config = dict(
    num_hidden_layers=14,
    hidden_size=512,
    num_attention_heads=6,
    num_key_value_heads=6,
    head_dim=128,
    intermediate_size=2048,
    vocab_size=16389,
    hidden_act='gelu',
    norm='layernorm',
    norm_place='pre',
    norm_eps=1e-05,
    positions='rope',
    rope_theta=10000.0,
    rope_fraction=0.25,
    qk_norm=False,
    attn_scale=0.0884,
    bias='all',
    tie_word_embeddings=False,
    parallel_block=True,
    init='uniform',
    init_std_qkv=0.0189,
    init_std_o=0.00292,
    init_std_up=0.0189,
    init_std_down=0.00179,
    optimizer='adamw',
    learning_rate=0.00119,
    beta1=0.9,
    beta2=0.95,
    weight_decay=0.2,
    lr_head=0.0102,
    max_grad_norm=0.5,
    warmup_steps=387,
    schedule='wsd',
    decay_fraction=1.0,
    decay_shape='linear',
    final_lr_fraction=0.0,
    batch_tokens=131072,
    max_seq_len=768,
    doc_mask=True,
    z_loss=0.0001,
    train_tokens=731200000,
    max_steps=5579,
    dataset='wikipedia_en',
)
MLP neurons of a small language model. Each row is named by its layer, matrix (up: input weights) and neuron, and shows model dimensions 186-313. Each number is 128 + 24 x the weight over its row's rms, rounded and kept within 0 to 255.
A block is one neuron, or neurons of one layer that tend to fire together. After each block is what it responds to, as a language model described it from the Wikipedia text at the highest values.

L8.up928 [122 135 156 140 138 121 103 131 112 123 126  81 111 140 154 128 117 120 144 115 121 108 127 111 133  93 136 125  97 137 134 152 112 126 132 113  98 116  94 137 129 146 104 152 150 108  93 121  97 161 140  81 131 136 100 147 131 123 117 133 119 151  94  81 146 109 168 116 125 101 100 104 138 142 122 147  85 148 113  67 173 107  97 129 108 157 136  94 123 137 126 159 156 129 123 123 139 140  82 162 118 117 204 114  89 100 167 130 134 160 122 146  81 135 114  98  89 136 137 163 128 159  86 114 157 142 176 100]
Responds to: Clause-ending punctuation and conjunctions. Periods, closing parentheses, commas and linking words (and, but, so) ending a clause or parenthetical, e.g. "(52.09°F),", "D.C.", "on CD, so".

L4.up192 [ 96 125 139 122  83 114 129 107 130 125 129 133  74  81 157 117 136 209  96 128 118 132 177 114 141 126 125 130 104 107 143 125 117 138 108 134 142 123 125 146 133 101 157 110 126 116 141 120 101 127 118 144 143 135 145 152  84 139 133 111 142 166 131 171 112 130 140  97  85  95 146 151 147 111 154  97 101 158 134 133 110 163 128 194 141 129 139 122 134  91 138 157 177  92 130 119 106 142  79 108 121  95 157 144 115 114 130 135 100 165 145 125 116 109 127  78 125 147 117 118 135  72 126 121 147 137 126 138]
L4.up370 [117 128 171 101 109 147 113 139 117 102 106 141 145 105 144 153 134 170 154 141 156 133 139 122 135 140 158 143 116 115 136 102 113 161 126 117  93  97 116 153 145 120 127 146 105 110 126 115  76 130 110 121 111 124 149 155 112 156 138 107 178 132 133 140 102 141 113 105 113  98 127 134 151 121 157  98 101 148 117 125 133  97 109 147 125 154 126 114 143 111 151 137 156 141 130  97  96 113 105 132 122 119 135 117 135 144 164 138 126 148 153 134 103 125 131 139 132 135 148 146  94 103 115 119  88 117 109 151]
L4.up394 [126 131 178 150 111 119 101 117 121 138 118 128 137 124 153 149 156 171 127  85 145 113 140 114 104  91 165 158  89 107 128 118 138 144 130  83 127 127 112 147 107 125 173 124 123  88 107 134  89 107 143 128 132 120 135 147  50 169 181 168 169 140 116 160 147 140 135 116 120 107 127 102 155  99 152 110  94 160 120  99 127 123 138 154 147 139 130 136 145 134 158 166 155  76 114 114 118  81 143 114 139  98 146 123 104  96  93 158 119 179 149 206  84 134 141  68 128 134 145 173 107 100 108 103 102 170 104 130]
L4.up487 [ 91 123 169 129  86 133 114 104 122 131 122 147 139  78 141 142 144 223 129 176 134 122 165 131 123 158 153 126 133  96 138 142 122 142 124 118 139 169 106 103 123  98 129 114 109 142 136 159 103 105 118 144 130 129 138 169  86 124 146 180 134 136 134 168 104 136 132  91 107 129 147 129 130 135 189 112 141 138 139 122 101 113 130 157 148 156 143 131 174 107 128 136 184 119 137 166  82 126 147 130  77 126 132 104 129 130 145 108 155 139 151 176 104 171 142  89 104 130 103 146  96  92 123 103 101 154 121  90]
L4.up730 [120 176 163 140 108 188 109 129 105 106 129 189 174  74 117 115 151 213 129 163 106 154 186 147 156 160 174 108 121 141 141 178 136 145 121 143 134 100 127 114 124 110 144 131 125 114 158 125 114 134 126 139 123 141  83 131  81 173 157 142 149 124 134 151  58 163 125 123 107 114 108 126 127 161 152 115 123 140 136 139 128 126 131 119 114 115 124 158 159 128 117 130 152  81 110 101  95 110  93 127  97 134 130 128 136 110 199 164  95 176 121 181  82 147 145  81 134 123 123 151 100  82 109 167 128 121  88 119]
L4.up851 [ 98 132 199 125  94 162 134 100 126 126 108 153 159  84 149  88 111 205 158 162 126 125 178 128 138 130 191 127 130 132 147 151 104 151 124 102 120 143 108 132 122 141 152 131  96 130 151 159 102 114 124 145 136 135  93 152 100 124 145 137 129 168 162 145  95 126 115 102 104 142 135 136 129 127 216  90 138 133 120  82  87 131 130 137 133 134 132 138 148 114 162 141 159 114 128 151 106 110 137 113  87 138 172 119 119 120 127 149 128 183 173 157 125 188 167  89 125 137 117 107 117 101 134 133 110 127 129 119]
L4.up1645 [116 156 151 138  84 117 136 140 114 113 155 139 104  74 134 127 146 219 116 130 105 119 182 100 129 131 164 131 105 126 133  97 148 138 105  90 132 136 118 183 118 113 169 106 117 104 141 136 151 125 158 107 126 128 149 128  70 144 115 111 119 152 104 168 143 122  95  95  94 126 129 146 124 134 171 137 115 135 123 116 143 169 125 179 138 154 145 143 113 112 144 141 172 115 143 155 112 128  92  95 104  95 154 152 131  88 114 154 144 176 140 137 110 116 128  51 119 154 111 158 120 120 152 104 130 161 104 116]
L4.up1850 [114  96 191 129 117 143  82 101 115 119 126 114 136 100 149 150 132 179 139 158 132 162 186 136 129 118 164 134 126 111 139 125 141 148 106  96 147 126 113 109 118 102 186 116 133 149 150 146 102 122 139 118 113 125 103 151  87 136 163 130 131 157 133 135 149 155 114 101 105 124 116 142 174 111 187 114 121 172 158 106  98  76  99 147 112 123 144 151 134 128 129 155 185 102 120 111 104 107 105 120  85 118 164 121 112 117 128 122 140 182 143 177  90 164 114 114 123 110  97 128 103  86 133 149  82 171 111 110]
Responds to: Date-phrase boundaries. Tokens ending or opening a year in dated prose: the decade "s" in "late 1930s", the comma after "In November 2016,", the space before a year after "in".

L4.up148 [112 116 173 182 101 153  91 105 135 156 128  81 127 137 120 123 121 149 135 147 148 128 135 131  99 138 146 118 139 124 117 121 131 108  94 126  89 134 149 133 115 122 144 121 144 162 109 144 150 119 135 111 115 119 119 114  94 176 162 118 128 154 147 165 126 142 138  86 138 132 153 128 115 126  98 120 107 131 121 136 135 134 133 165 111 158 138 128 114 111  85 161 116 120  87 146 184 131 144 131 182 127 161 148 106 132 117 119 108 118 172 114 118 109 110 109 142  96 154 171 124 132  97  85 100 134 119 145]
L4.up188 [ 89 136 135 140 103 132  77 126  81 104 144 108 103 131  85 121 119 174 115 127 172 132 123 119 142 180 162 101 126 119 133 145 170 114 112 108 151 116 128 129  92 141 102 128 136 114 138 152 150 139 125  83 137 148 133 100  92 171 177 145 112 139 122 156  90 143 104 166 132 112  94 117 105 162 131 147  98 140  96 137 161 144 144 125 130 100 169 121  76 135 143 164 132 112 107 124 113 120 150 116 161 155 130 146 147  92 126 141 156 148  92 145 111 143 142 139 106 114 166 109  96 165 131 180 151 172  83  97]
L4.up322 [148 115 155 152 132 163  63 105  58 122 129 144 124 145 110 131 131 102 118 157 137 107 111 111 134 138 122 116 125 118 145 188 145  90 136 102 119 103 149 125 120 160 124 108 130 141 150 147 164 126 130  87 143 167 138 115 106 204 163  99 151 146 107 147 123 129 130 139 119 115 117 118 128 155 119 128 112 139 113  79 150 118 143 163  98 116 147 104 105 134 117 151 115  77 138 142 128 133 114 127 123 127 130 155 144 132 129 103 143 150 151 100  99 130 132 121  87  96 133 153  84 130 144 130 148 132 113 145]
L4.up325 [139 128 109 110 144 102 102 115 126  99 107 146 138 156  79 139 115 134 152 113 189 110 154 105 129 130 141 110 124 127  98 144 145  87 128 108 145  96 122 118  85 157 122 121 103  89 133 110  93 147 157 108 137 149 166 102 137 114 125 128 115 117 163 115  82 104 144 158 115 144  87 124 124 129 159 127 141 103  92 133 150 149 156  90 119 115 180 122 114 164 167 132 139 113 141 113 126  74 143 111 133 124 137 149 121 110 113 133 155 123 103 119 142 136 189 151 106 109 136 102 108 130 124 159 147 133 143 103]
L4.up517 [113 166 163 163 110 103  71 112  94 118 125 129 127 119 131 150  91 136 134 124 202 147 174 121 146 149 113  95 141 144 124 163 134 155  94 114 115 114 135 114 100 134 124 122 114 104 135 157 127 163 119 111 121 146 147 157 133 152 104 135 117 146 149 140 106  95 121 134 147  96 131 141 138 138 101 142 145 130 117 141 126 136 129 136 131 110 218 103 134 164 124 125 117 120 114 125 129  89 129  93 123 126 135 180 165 125 125 123 193 115 114 140  97 162 168 107 124 134 119 137 113 148 136 159 177 147 108 103]
L4.up696 [113 115 109 169 116 124  87 115 120 115 102 103 137 128 122 130 113 142 154  99 146 128 126 146 128 117 114  64 128 163 158 132 163 128 105 108 127  91 100 124 128 103 125 149 132 115 114 141 147 130 151  63 114 132 177 104 153 110 123 111 138 130 157 138 122 112  95 145 105 109  97 104 145 146 152 117 104 103 117 151 144 141 119 112 124 101 183 110 122  93 155 120 114  95 150 117 117  89 116 147 173 124 103 179 122 127 144 146 136 130 102 108 128 129 147 151 133 116 141 129 112 119 139 126 135 141 152 141]
L4.up1369 [117 139 167 125 125 103  82  98 110  83 136 103 137 102 144 141  91  98 119  94 191 164 162 112 143 165 117 112 167 112  92 158 139 128 110 117  98 129 107 121 123 147 109 117 114 100 132 146 108 145 131 117 106 153 170 155 139 170 133 117 125 154 117 119 124 103 132 128 122 110 161 108 148 146 153 152 153 106 113 141 160 160 152 142 131 122 209 107 114 147 108 154 123 112 150 126 106  95 132  95 122 135 152 159 161 117 130 107 186 123  90 145 105 158 138 123 118 157 113  88 101 136 142 150 167 117  90  97]
L4.up1671 [ 91 129 145  96 145 142 120 141 146 110 144 105 158 142 169 161 112 124  82 138 166 110  93 130 171 143 105 105 143 121 119 142 118 118 127 103 121 147 144 149 128 121 130 172 134 137 118 139 155 132  74 152 129 148 183 114 117 138 170 103 138 133  92 174 137 123 113 147  93 107 125  79 142 120 140 137 137 103 142  94 113 155 119 175  84 127 122 110 127 106 159 142  98 118  97 141 107 138  95 111 101 124 144 117 126  97 140 132 144 162 158 147 114 143 119 132 144  79 119 147  84 132 140 146 175 108 167  92]
Responds to: Role and kinship nouns. Common nouns naming a person's role, profession or relation, placed just before a name or after a nationality or possessive, such as rapper, brother, chemist, ruler.

L11.up134 [133 133 127 155 128 145 132 191 116 124 120 132 130 149 115 138 143 147 143 110 152 133 138 144 163 148 161 127  85 120 125 132 126 159 125 129 108 157 121 110 119  97 107 157 137 101 113 106 118 148  49 127 112 115 126 118 125 137 141 139 110 157 100 109 119  90 104 112 122 104 121 127 138 133 142 124 123 127  77 141 119 148 152 112  94 146 121 150 137 144 123 193 150 141 123 148 158 141 123 103 145 157 155 120 104 115 105 172 102 167  95 176 112 170 144 137 152 102 117 142 132 128 141 139 122 148 137 105]
L11.up139 [163 121 116 165  99 132 130 177  85  94 146  89 151 151 148 110 116 130 118 101 111 139 108 117 139  97 120 115 113 131 117 139 147 139  92 102 133 126 147 141 141 121 150 160 125 128  98 132 164 157 124 151 144 134 144 102  92 117 152 119  97  94 121 118 118 141 144 185 125  99 110 128 158 179 121 107 145  97  89 109 149 116 131 129 114 117 132 126 125 147  91 137 161 113 123 148 147 153  72 136 146 134 135  77 131 100 162 112  71 120 120 120 126 116 165 117  88 120 126 148 118 134  99 118 147 140 150 103]
L11.up683 [156 103 137 116 146  94 168 178  81 119 121  97 135 155 135 114 141 157  99  95 119 114 114 131 119  89 117 143 102 126 128 119 100 129 133 109  98 188 114 102 176 113 133 153  90  99  96 106 130 146 109 102 108 156  89 167 118 160 103 131 107 145 127 107  97 155 162 140 119 102 146 150 132 165 109  80 164  92 102 102 142 149 120 116  91 121 153 104 148 132 150 153 171 117 127 157 138 117 105 143 158 118 100 144 130  61  95  98 147 113 139 165 124 139 144 121 123 153 123 140  62 108 102  99 119  79 113 111]
L11.up688 [131 109 113 126 133 119 145 170 123 138 140 107 177 121 140 144  83 126  97 146 176 127 130 120 150  91  79 108  97 131 127 119 123 108 108 119 161 180 126 120 129 108 119 147 101 123 106 118 121 127 139 113 114 119 150  92 129 138 123 149 136 147 113 116 129 145 106 151  88 138 145 109 125 134 112  57 131 104 128 118 128 139 116 117 130  92 146 146 150 140 143 131 154 114 124 123 106  98 141 140 149 129 160 106 148  91 112 114 118 178 155 184 120 134 165  97 148 119  98 128  80 140  98 107  90 138 108  68]
L11.up886 [127 133  98 139 142 141 101 126 120 144  95 126 140 130 143 168 134 167 112 133 121 105 154 103 102 108 104 107  94 137 146  96  83 132 143 129 110 111 132 115 131 125 126 151  85  98 144  86 105 141  69 136 124 169 112 101  97 149 166 156 109 145 139 177 124 160 127 136 120 121 143 123 134 142 151 102 123  98  99 115 158 113 128 121  90 113 122 135 146 162  97 165 122  92 147 149 145 141 163 123 151  81 136 136 148 134 144 111 126 134 157 143 184 162 137 149 107 103 136 130 129 106  99 142 152 129 162 103]
L11.up1070 [144 119  95 138 117 168 135 121  84  93  74 110 136 135 122  99 122 104 146 107 153 142 134  97 148 104 169 118 113  95 142 113 114  92  78 128 130 155 110 140 127 124  91 142 128  70 145 122 159 169 166 109 118 148 163 110 144 131 102 132 122 161 126 156  94 151 180 132 102 122 133  96 171 119 162  91 115 125 125 130 146  99 169 121 106 105 119 118 126 123 140 125 135 133  89 161 126 148 138  89 178 124 129 163 157  92 132 116 123 113 138 157 120 119 129 108  65 122 103 118 117 131 108 150 152  99 162 100]
L11.up1334 [131  88 132 164 153 116 161 110 152 140 141 128 137 139 130 124 161 111 110 170 142 147  82 129 115 105 140 127 163 108 113 111 104 126 129 158 120 121 107 167 142  92 121 116 105  94 130 113 144 164  71  98  99 111 116 158 115 132 105  85 140 147 139 113 106 121 154 127 142 109 115 100 158 167 125 112 141  91 102  89 139 118 150 151 115 113 135 145  94  97 137 115 163  76  93 139 132 149 121  95 161 122 123 121 129 129 137 160 110 131 121 127 130 167 153  89 133 131 141 141  90 111  68 143 116 129 175 105]
L11.up1771 [101  78 159  94 118 126 110 178 105 134  96 111 129 191 156 112 143 153  85 145 117 127 114 142 125  42  97 100 114 139 118  98 127 141 120 132 116 153 110 121 116 115 151 177 113  98 142  98 106 173 123 128 115 159 136 101 101 119 152 150 122 116 100 115 139 122 151 122 139 127 141 119 120 173  86  69 145  84 113  92 156 146 117 169  99 118 123 135 141 123 112 155 157 111 153 101 116 128 107 129 124 137 129  96 145 122 140 132  64 118 135 151 116 150 133 145  82 143 114 154 103 156  72 130  99 115 152 112]
Responds to: Sentence-ending period. The full stop ending a declarative sentence in Wikipedia prose, including after a closing parenthesis or quote, such as "Halsa." or "(figure C)."

L11.up305 [108 148 117  70 146 120 138 164 133 122 103  99 129 107 181 120 138 116 151 144 119  94  83 153 124  91  61 142 127 166 150 150 141 129 128 138 120  77 133 108 113 110 130 128 145 149 117 136 103 133  99 131 108 129 121 122  96 137 166  72 131 115 126 134 135 163 105 149 125 131 146  70 101 128 159  94 137 124 118 128 100 101 182 149 130 156 113 132  90 137 188  80 113 112 159 129 134 162 114 153 133 143 125 152 158 109 101 133 108 161 137 135 142 181 124 129 115 147 163 140  94 156 117 119 133 135 123 110]
L11.up1026 [130 144 122 114 133 109 131 137 121 113  70 148 155  92 115 181 131 163 152  86 150 137 149 137 127 125 146 123 143 131 144  72 143  84 152 108 100 114 173 113 169  98 156 116 167  93 124  88 146 128 161 100  65 132 123 108 159 147 155 161 117 100 121 137 143  94 125 112  91 129 110  99 128 151 152 109 159 152 135 125  91 132 132 149 124 138 130 125 183 164 157 178 116 123 144  83 135 155 170 122 132 152 119 142 117 146 133 154 152 144 162 129 116 158 167 117 146 115 140 130  83 118 116 125 156 113  86 118]
L11.up1669 [131 128 106 135 129  91 126 139 138 121 107  80 144 161  88 109 143 100 134  79 142 145 145 105 132  70 163 116 104 103 145 127 139 108 167 132 153 138  91 117 118 118 108 163 121 122 155 149 122 135 119  83 107 156  83 123  96 140 117 116 157 121 111 130 143 154 108  79  92 149 108 124 142 115  76 138 128 131 169 110 152 131 132 102  93 118 137 120 124 145 149 118  99 150 124  95 120  98 124 116 159 147 186 153 119 178 131 134  71 145 139 139 112 119 132 111 121 194 109 149 139  95 125 160  92 110 146 149]
L11.up1719 [119 194 141 146 115  99 124 146 129  81 115 158 116 129 129 115 132 159 123  96 151 122 145 130 127 121 174 148  98 148  94 182 141 149  98 100 123  86 103 118 118 114 151 130 164  70 145  81 123 151 149 107  80 135 108 135 154 149  95 115 110 106 133 132 140 124 133 140 125 149 150  90 139 100 122 101 121 123 176 117 128  84 115 118 122 155 138 118 156 134 139 140 157 142 135  97 112 140 163 102 139 129 159  83 118 142 137 111 124 134 127 126 103  92 104 143 118 147 107 141  93 113 127 143 105 128 118  76]
L11.up1730 [103  80 115 152 117 128 124 160 117 121 136  90 113 147  95 178  90  97 105 115 131 151 154 103 132 125 115 124 126 122  85 106 113  76 148 142  82  95 138 121 111 117  94 130 133 128 120 133 134 130 138 172 106 143 169 118  69 111 141  91 140 141  92 114 170 162 105 117 114 110 113  99 132 118  85 112  83 113  79 137 111  89 205 125 146 135 137 162 175 136 135 135 134 137 114 113 123 167 124 135 154 129 157 128 107 192 142 130  78 144 135 135  83  95 132 126 129 144  70 135 124 145 127 113 117 121 123 137]
L11.up1830 [130  91 125 137 136 136 137 142 132 136 123 150 117 181 135 122 116 131 127 113  90 119 129 124 151 122 107  91 156 128 125 140 127 140 125 174 117 173 125 108  82 149 119 103 145  83  99  87 129  87 103 142 165 146  89 155 102 150 129  89 113 119 148 169 155 150 178 108  78 105 156 108 154 151  98 132 143 104 151  90 137  80 164 122 136 175 131 143 170 104 179 152 106 135 123 107 128  94 144  90 186  85 116 106 117 106 141 104  86 176 136 157 127 121 147 127 111 154 126 120 104 172  71 158 107 166 120 130]
L11.up1963 [ 94 105 142 134 106 144 112 131 123 117 132 139 126 149 140 145 126 150 139 114 137 119 146 104 134 120 132 118 106 153  98 146 103 111 122 140 126 112 130 143 118 111 131 125 157  85 105 128 153 168 121  97 114 185 102 158 123 138 126 118 157 163 126 132 157 141 142 120  90 106 187 131 146 159 119 133 133 112 147 105 144 119 142 147 133 110 139 127 130  70 161 138 133 121 128  91 134 123 149 127 142 110  78 118 117 145 127 153 132 102 123 127 125 131 134 138 116 113 135 127 115 153 104 125 107 133 140  90]
L11.up2004 [146 132 131 112 126 165 121 141 187 121  84  92 132 143 154 115 166 163 155 111 158 106 135 131  91 117 165 133 137 139 120 136 156 131 122 141 110 127 133 124 120 127 139 130 127  91  91  95 115 121 123 143 105 144 111 152 156 113 152 117 123 111 104 102 152 178 149 126  95 135 104 112  85 129 136 108 134  85 139 149  77  73 152 114 178 127 179 165 142 103 105 104 151 112 106 109 128 136 138 133 117 132 118 134 101 112 165 144 132 151  79 151 142 102 144 149 102 110 104 142 113 116  87 132  63 162 140 122]
Responds to: Letter "a" tokens. Fires on "a" tokens: mostly the article a (in a three-way match, a concern), strongest when a is the first piece of a longer word (a|fraid, a|rose, a|uspices).

L11.up325 [138 107 142 124  96 119 122 117 147 102 115 139 164 140 102 136 133 156 118 138 125 107 149 106 122 103  95  98 134 174 132 129 155 133 134 116 148  77 117 112 113 121 162 140 169 112 113 101 138 109 133 148 139 154 122 140 123 123 186 174 145 104 135 107 133 160 163 142 142 147 121 121 104 138 139 131 121 109 113 143 134 156 126 104 160 168 172 142 130 124 175  83  95  88 157 160 123 136 145 148 166  85 161 130 148 111 149  96 109 133  78 168 154  62 111 116 117 157 119 124 109 134 110 119 132  91 148 160]
L11.up328 [137 118 147 138 197 117 116 149 121 143 134 140 192 107 125 169 130 166 160 144 128 124 142 118 143  98 124 138 130 164 127 153 151 145 105  81 121 119 186  92 150 133 128 156 126 119 153  49 162 129 117 132 112 144 114 121 137 104 153 166 118 136 148 140 136 132 126 134 125 121 161  84 110 145 122 108 122 114 136 117 149 141 127 114 101 158 144 145  97  90 135 150 133 102 141 166 154  79 101 102  97 117 141 145 121 137  97 133 137 114 125 109 158 135 133 105 100 162 154 105 100 107 147 187 119  89 103 161]
L11.up370 [ 94 122 108 123 146 129 125 127 147 107  79 103 140 157 153 145  97 103 138 145 183 196 112 149  95 158 131 167 165 128 112 170 115 121 123 108 100  92 120 164 145  87 116 155  91 119 132  90 109 150  94 127 120 131 101 126 174 146 168 156 156 138 136 147 153 109 134 171  95 104 111  98 139 110 137  69 117  67 132 132 146 143 166 119 109 156 130 165 113  86 117 164 142 105 141  66 149 102  96 128 137 144 124 127  96 127  83 166 127 130 104 123 166  92 113 131 114 149 152 142 119 108 120 196 120 141 126 124]
L11.up857 [161 190 166 127  93 134 143 129 170 147 111 101 122 127 118 141 146 134 151 120 139  94 132  83 148 109 121 130 150 156  68 102 134 106 132 127  50 132 115 133 159 114 151 146 171  96 150 103 108 103 145 161 109 141 127 137 106 152 137 137 124 140 152 118 107 143 139 110 101 125 119 120 123 103 119  70 130 114  77 124  93 120 157  90 134 115 125 117  97 114 154 153 107 102 128 114 118 121 161 110  92 124 164 121  95 104 140 159 142 127 119 116 166 176 181 123 113 133 127 148 144 127 111 159 125 147 118 165]
L11.up925 [142 121 132 122 119 152  96 154 126 119 121  94 153 101  87  98 114 230 123 139 139  90 135 133 131  92 150 130 159 146 161 142 160 145 114 114 108 170 127 131 142 138 162 111 141 121 174  99  89 142  89  92 137 146 120 121  93 127 129 143 119  92 113 147 108 147 133 153 108 121 181 106 113 167 108  97 130  54  92  90 114 109 157 115 133 157 145 192 118 121 134 152 112 109  96 102 104 110  85 131 128 119 118 115 130 103 116 138 104 135 154 168 145 124 150  99 135 149 124 160 133 109  93 109 152 135 104 109]
L11.up1083 [124 124 175 134 152 127 127  98 153 112  91  72 102 115 140 110 145 185  87 154 154 147 143 141 158 145  99 105 143 156 147 124 129 140  84 133 130 170 120 104 119  85 161  92 161 124 125 126 101 124 131 120 158 174 132  86  90 116 130 115 108 133  46 125 122 164 110 132 116 123 161 138 144 175 102  93 101 101 135  90 128 111 110 144 166 133 145 165 118 111 144 141 101 115 152 116 106 137 129  83 113 102 109 132  98 130 115 138 116 128 137 158 137 118 153 115 112 119 144 114 102  94 117  92 119 151 120 124]
L11.up1108 [103 134 124 122 126 155 140 153 113 169 121 141 132 135 117 139  95 154  91 145  93 161 179 155 160 130 145  96 147 171 148  96 143  99 130 101 159 136 165 107 154  83 179 116 115  98 114  64 120 131 110 134 132 107  93 157 110 147 122 146 139  98 140 163 123 152 114 124  97 127 155 107 141 120 104  58 118 119 101 106 108 179 149 124 107 147 135 163 167 104 149 158  97 156 129 156 126 132  67  89 157  78 124 138  89 112 163 132 100 175  93 121 156 135 158  99  98  98 153 117 154 122 127 123 115 111 137 143]
L11.up1686 [137 150 169 106 164 134  90 198 108 123 128  79 118  88 134 125  99 149 113 166 160  91 155 122 145 115 132 186 128 142 152 170 120 162  79 122 117 172  73 141 155  87 158 153 127 117 151  89  87 117 150 147 146 132 121 141 116 137 129 116 102 103 159 123 138 120 139 132 121 111 149 140 139 132  91  93 134  67 132 123 173 106 135 135 132 140 151 134 118 127 188 179 118  88 146 125 129  95  95 127 103 154 169 124  76 120 160 115 143 104 163 128 136 125 152 126 151 148 137 108 118 115 105 116 153 145 100 156]
Responds to: Year-predicting space. The space token just before a four-digit year, after a month name, day, "in", or a comma, as in "18 May 1937", "founded in 1940".

L4.up601 [136 103 107 122  48 132 120  88 131 137 113 113 120 106 101 119 113 139 128  76  99 157 157 149 156 142  94 159 158 139 113 104 151 120 131 144 143  79 156 147 160 120 113 143 132 154 138  97  96 149 142  92 117 124 105 146 123 120 119 113 120 133  78 105 127 121 130 100  75 140 150 157 173 150 124 107 100 121 114 156 133 108 146 148 121 132 144 165 107 156 104 134 138 145 178 136 136  99 123  84 160 157 143  94 122  94 124 141  93 113 122 111 141 122 123  98 137  93 136 132 127  92 134 162 113 145 150 129]
L4.up956 [145 119 105 195 123 128  79 140 121 101 107 122 121 142 125 178 124 140 113  96 120 135 142 137 180 121 113  93 136 146 125 100 167 140 128  96 124 144 147 108 122 136 117 128 150  89  99 110 115 118 122 121 134 123 143 158 160 117  99 109 114 110 124 162 153 130 122  92 136 113 134 134 140 121 151 121 101 145 117 162  81  98 133 149 153  98 144 144 164 128 138 100 159  92 131 131 128 144 101  85 131 153  72 115  89 162 150 138 182 103 103 123 127 139 113  82 138  61 127 143 159 142 111 128 107 143 102 152]
L4.up977 [138 132  93 150  86 142 151 120 138 103 139 163 157 126 120 136 132  77 111 101 152 143 130 109 125 152 113 130 146 129 111  95 138 159 103 108 111  86 121 148 151  99 136 141 109 135 131 141 122 119 140 117 103 121 135 149 130 189 128  95 135 117 110 138 144 170 142  85 133 102 154  98 124 135  89 172 122 148 160 134 129 146 108 135 138 139 165 123 113 104 126  99  95 141 116 129  80 150 137 127  96 140 112 155 149 160 153 102 107 101 116 114 137 133  80 114 114 122 119 103 142 123 173 156 140 126 104 148]
L4.up1303 [167 102 126 155 111 118 159 155 130 124 133 133 173 132  85 148 118 126 115  59 105 154 121 143 111 132 160 106 134 154 147 111 122 134 156 112 114 137 102 151 148 116 114 100 154 135 118 137 134 135 134 143 107 133 143 133 100 146 172  97 141 117 108 173 120 114 165 117  93  73 135 117 118 135 156 112 135 136 119 102 141 117  84  92 123 114 124 114 119 134 107 130 150  80 109 141 122 141 138 131 158 158 120 107 149 116 198 141 127 129 132  76 135 162 126 114  99 159 185  92 118 151 113 151 133 165 112 126]
L4.up1415 [ 84 153 122 132 115 153 139 107 118 119 118 122 149  89 164 163 154 122 109 124 134 131 154 135 132 154 150 168 140 105 107 113 140 139 117 107 143  91 138 137 132 107 117 123 140 127 127  78 125 120 143 127 124 132 144 110 159 140 161 108 110 122 108 148 124 177 144 107  68 113 103 129 150 173 127 120  96 144  97 117 176 125 115 143 123 144 165 174 135 120 174 143 152 127 128 112 136 104 159 168 142  84 108 128 157 141 143 114  80 116 103 178  96 137 126 164  78 102 162 139 153 130 111 125 124 122 150 147]
L4.up1456 [169 154  90 107  63 113 112 153 128 103 167 132 156 127 101 171 117 103 135  72 143  90 133  67 109  87 131 161 173 108  93 116  97 127 117 118  75 113 142 140 115 127 149 132  89 131 113 185 122 139 118  93  81 135 164 125 102 169 135 105 145 127 107 155 149 156 143 120 108 107 183 110 161 131 169 168 129  97 145 127 115 104 125 134 136 106 179 114 117 144  97 135 112 171 136 161 102 121 126  65 139 159 126 127 123 134 122 105 155 120  94  98 140 113 118  93 134 118 129 117 130 149 174 113 163 113 109 107]
L4.up1614 [116 141 129 141 119 166 119 141 120 118 167 125 168 159 108 132 105 168 102 111 130 132 183  65 128 123 163 154 135 134 109 132 120 116 111  65 112 111 180 131 125  89 161 141 124 148 113 147 113 111  98 133 126 131 106  70  89 199 163  70 165 117 109 121 144 151 139 104  95  92 147 123 125 136 122 133  66 103 136 150 114 154 100 139 146 115 118 148 135 115 169 130 140 105 129 135 143 135 127  86 128 112 107 113  86 126  93 116  84 115 149 166  94  77 118 123 139 116  95 126 150 141 146 121 130 152  88 131]
L4.up1785 [169 127 132 150 129 136 158  82 126 129 111 147 134 139 171 152 148 140 136  82 116 128 162 113 142 127 192 133 109  96 112 120 138 151 131 117 135  91 111 143 120 131 124 132 120 128 141  92 172 117 119 108 163 151 151 167  84 193 112 126 136  63  93 124  95 160 171 127  92 119 178 121 104 147 165 165 143 131 136 128 155 162  90 111 149 130 111 112  80  97 149 148 112 142 113  89 123 129 112 128 134 175 129 113 164  95 118 134 112 153 172 113 110 112  87 110 158 135 102 141 151 134 161 112 125 144 105 162]
Responds to: Number and phrase starts. Fires on the first token of a number or phrase, mostly the digit 1 opening a year or score (1939, 1–2), and "a" after a quote or parenthesis.